MLP neurons of a small language model. Each row is named by its layer, matrix (up: input weights) and neuron, and shows model dimensions 80-207. Each number is 500 + 25 x the weight over its row's rms, rounded and kept within 0 to 999. Numbers have three digits each.
A block is one neuron, or neurons of one layer that tend to fire together. After each block is what it responds to, as a language model described it from the Wikipedia text at the highest values.

L5.up334:492504499505486461552479493498520503498526509503473551456499456516509500440476518513503489522504498485516529511482539531463536505522504510525495512494540506487472506497501489512537483507506508478475498455488499522467527527510436510459487465508540520513463540541533504432562522524528481490534530479516486532488505512535527478527486519531489495497484545495539488490533520494523511533545
L5.up1820:489445481511495508510457499442543534522513498506466507523496463497529467508531517533457548496440497515498490509472474476458527531488508484515506520497526530507518479512493520504511473481470438497463528541512542484514496510538512520497484497485515534505479522539445516509510508512494490475462442481521497547500464523478493481549476579521474500509506510474509482476499541532502472519515
L5.up1866:516494448501525494483506505496500531523487480568491477470514513526509486476485472526492477509502499525522505489438499423503486521512500475502501521479551506523544510491473492543470500425506475517461469505492551501524508521464515541550505490479530524512521497485497529500463501487474487468539509459514513558546514460496502488497477510519490510478464533498529484524504506479451503505524
L5.up1873:496531461528451538515478519527511502494488566513467524500525467533523493478545505520486507530504526488498503500483513529473478490515479516533515530486454491485511504462502461487472467503476501522455498514442479463530548491527453543523483491496465493509547497443467545509513486492496478490478534481507490483485478502507516485574460541553470564526493496469485470538503505522554514525518
L5.up1878:506498486491513504520463450510510449563493500499481489526557508469508477518509504530516521502511540482508491470500459490507527507514535538523487453516501496486473473484524543492525506449486484479502497484515528491437470509508481482467475489493521492471505513525482503470478510478513565488485523558513497530511465483483506526549447520496483468502514533572472513461512480499523510531496
L5.up2004:488536520502460496476460498552515515508490529504461463490523479497512504446483488512487500506512511489497539524501474504513484521500491511495457497503537521533481486492499464523432510497473495484449507533470466517512453512519512499532491521501457504459418561507525507498488517487496473460505508457499461464540468501506495492515502511507525513478503446505496482464476522526506512496507
L5.up2096:489501470450482478519459474509543507511490492532507439533500501473491488492499476507535504505508516456502492524486514477473456482516519516498498503470481525507451538516523519517470524498500474512483509496519521495542499505504497493558532496465535486517480452539464485502473527507524500483487531498533504514538475450442443465483509473482517542513515519512504420517502503488490491476482
L5.up2441:473502480507496499544488467516516532508518475501490503539540507500497524507514436521521506487532515483504475528434478507489492534534475508508544498511528521477514494547565472503515515474487505463526518480510482546513459473527506526524511474538506511489518451502488480498481528494496530501479501489541445553507515477496491477503508509486461522475501553503513503511442454523502476508522
Prepositions and conjunctions that open a clause about a cause, result or circumstance, like due to, resulted in, despite, following, with.

L2.up1167:457500526510489478492498508503478560470469472509480476507505518509486469483502507499507486491523495499546467480502482455509534468456526483517543492549521440542473503510558510532416515504523509488519489502498499510512478520482495505479477467431501507479539448456489475490496465567492466524522510469471478481523512485538476508492527493520493522475491554500509480456510509548463493525543
Hyphens (less often dashes, slashes, or "rather than") linking two words into a compound, e.g. market-oriented, station-keeping, Afrikaans-medium.

L3.up75:499522492523447511509511481471495520532473520492516460522554497441482511485499506504498537464517482474471500541521502499492501510520461485504491486450465496494501500527519463509472479490507520486515498513498517474467460461481507500457522525510540504490457485489436535525478500514453510517510492493494476492542506476510493545467453519484466500482515525518532529512479471448516536465461
L3.up753:558501484504481490539470482521486497484487494463533482519524522512502501474525506532490524480453511442484464478490500528484520510527448503498461529425496572471491534483472521478468497504526531514532513521456482532497495417473516527481464511539477577498543516513518496516518487511462501524503453484490532465525523524483510521475503544482500511521472533485498481462476442497494508493522
L3.up952:513522516519514509453544462510486519494476509508486529488510520513499522494488485476472504557458534482496458507493499507436514530516463500491484476473507505501496485546503534492476516459479531515491546521437525499498463480413504522486510501493463465454481489480503513542527499489507533528464471443488518458475471477516554518503515494542451523529542534506500509514485477534426514493493
L3.up1207:490534512492495495503506483516478499469500527496518479527517544508532542476463519451509516546461540490525492504500516461487523515525512490548505505438520483492545527532506507471473471502512487507544485503493508510541471492474515496520477484492495487487522496523465508513470524438508515495488496492517496485558500535477509502493508511514506493471518515529485485500468466493482537492523
L3.up1289:476499526478468515475520515491505501485474504494505503494532506468515508474489516494514530520489500501517440484463471502484519480499550485567479529471508469448467519513507503512511512527487531497515561496471514513496456493484497515533536475458465538529488478527499542528469528505493459491498504472525501443517513461524525509503510502551527545497473498506498499515508493485486498532499
L3.up1805:497562547512481495503516503533462529495515488493506482500525516522519551471484514515499555499475474463514483469494495498464521535489521519508491496486534538484473527492489525492508505505496492494550471467491514464506466506441486526500496494504491534477511454472490538501487537489504451524502510491531467485511537487534495535541490505505497502517525487515494493504456493501506486510559
L3.up1855:531490505496507516452493491503449509459526492455473502492528520498521544495489503480483498487478527498515505491485473504453498549496528504518467511477540505517510525506520506490483505541506500517547533458470485502532450529476496497455514498482475496494503498478500530538453493492512519500505516497497483445502494491510474486491451514515484553526538498506490508476495450497477517512500
L3.up2507:488522515453478498491461539491467525540485494492458510499512542489497519506485484465509530492465499517521481527482465492492512476529488504506470479473509550470523491469477463496523494500530503489531485464488478482511484496500479498499501487465503460512507455482571492547454491547473495539529479460428462516530505487494477541545507541491504519502530527507517501522466493509454573535482
Commas, brackets, dashes and small function words right after a conjunction or separator that open an interruption or unexpected continuation, e.g. and, being / that, by / was to.

L5.up78:453492548457480517556515459477487499415504519506524516520520524457473495487459513485500512527465495496523458481501488493504541502518492506524484515491504488484524513514498447507465482492497483503525480503482465493532470514496466521462497495497533470517492436523556495518479504468483522505503542517536495498503493502509510492488504519537480529469512543479483523472475472466496463507516
L5.up240:499523521461468521484516469499471516471513479520511504506553483516521500488512515458478533496469508444498499520501500516447516521509505495531530503509514524507521472512495521479477511526491485504493537535422504514492484428503483492466468506493506478494528508501462519572494523514494477505500514537471473473476505554508485489521474493504453498520505546477484494484420545490419524485503
L5.up393:472530496495504522528509471468511530521461455471488464463477459506543503496517474499518508515441496483481513531425522502552562494455543486505541512523542553496517489462488425497515505492523484510492495484480527491509543497514489492469497474494511454479496473551508498480490487489486495446517496520470514470507457511488478474513513489480520569495490533432480464465453498500496457481497
L5.up720:433520470515492482520511549508535493522491524512515470405503474506514503520486492508516508525523489468485482511449514522533528493505506488484491537516496468500525525525500464531471536502511461523461486465518502496534474507504505531492502509476531466488466496504536492530433505514517493464496526484495508488538472477525545473470497523479503494522446522483503503489513508483495544537533
L5.up1025:486525488455512530500486498488475489509513521455467484477486508460497503482492521515494567557496536488502530495500490512500502504498525467483517471518536495512501493524496475511506507480517504515531501463512505471518495481534478494454535518450491493465525494487488495528529575467510493509494466515480528487503475477521497484515513494505544524529517514521514491521507476506535478481491
L5.up1688:512499512478478445538509495475506528510538495531529508507492495511495505471503509476498496541424505504486472500498498488501491503520492499522499529473508506486538481487502506465523476504500511533489520488502534477526522515474493517450497496499517455522484466476507501522536523532541482501491498525521491502534529533502519510556491534473484511519508475471497507547486440494510468507476
L5.up1858:488487475481500480485537486526544542478495531475487495509513517500502484452470427460505555515466483514493506492528507496460488514512496503533506503462506486517521503495524503489523462514563434496445541543513461506513487476550483490488546476440506514491497473449474512551501526505553495475570522492500494512534508486532488509462521481458494532509490536488492468501496492475480489506473
L5.up2460:502500476483449560499507472508493466474530489503508528538532493529506476488453481444476521495505505509479474482452520499491499530497513527542496487527526513496489555492525551540489536477478568530512462509517508502483495467499480499471480485547513501488489509493513540484464511462500557492488528485494527487481546491499469556495472490537488503542549511496496498502498501496520450539514
Punctuation and connector tokens (|, /, -, comma, and, or) placed oddly in tables, slashed lists, infoboxes, or where text seems elided, e.g. "minehunters and -sweepers", "| |", "//h//".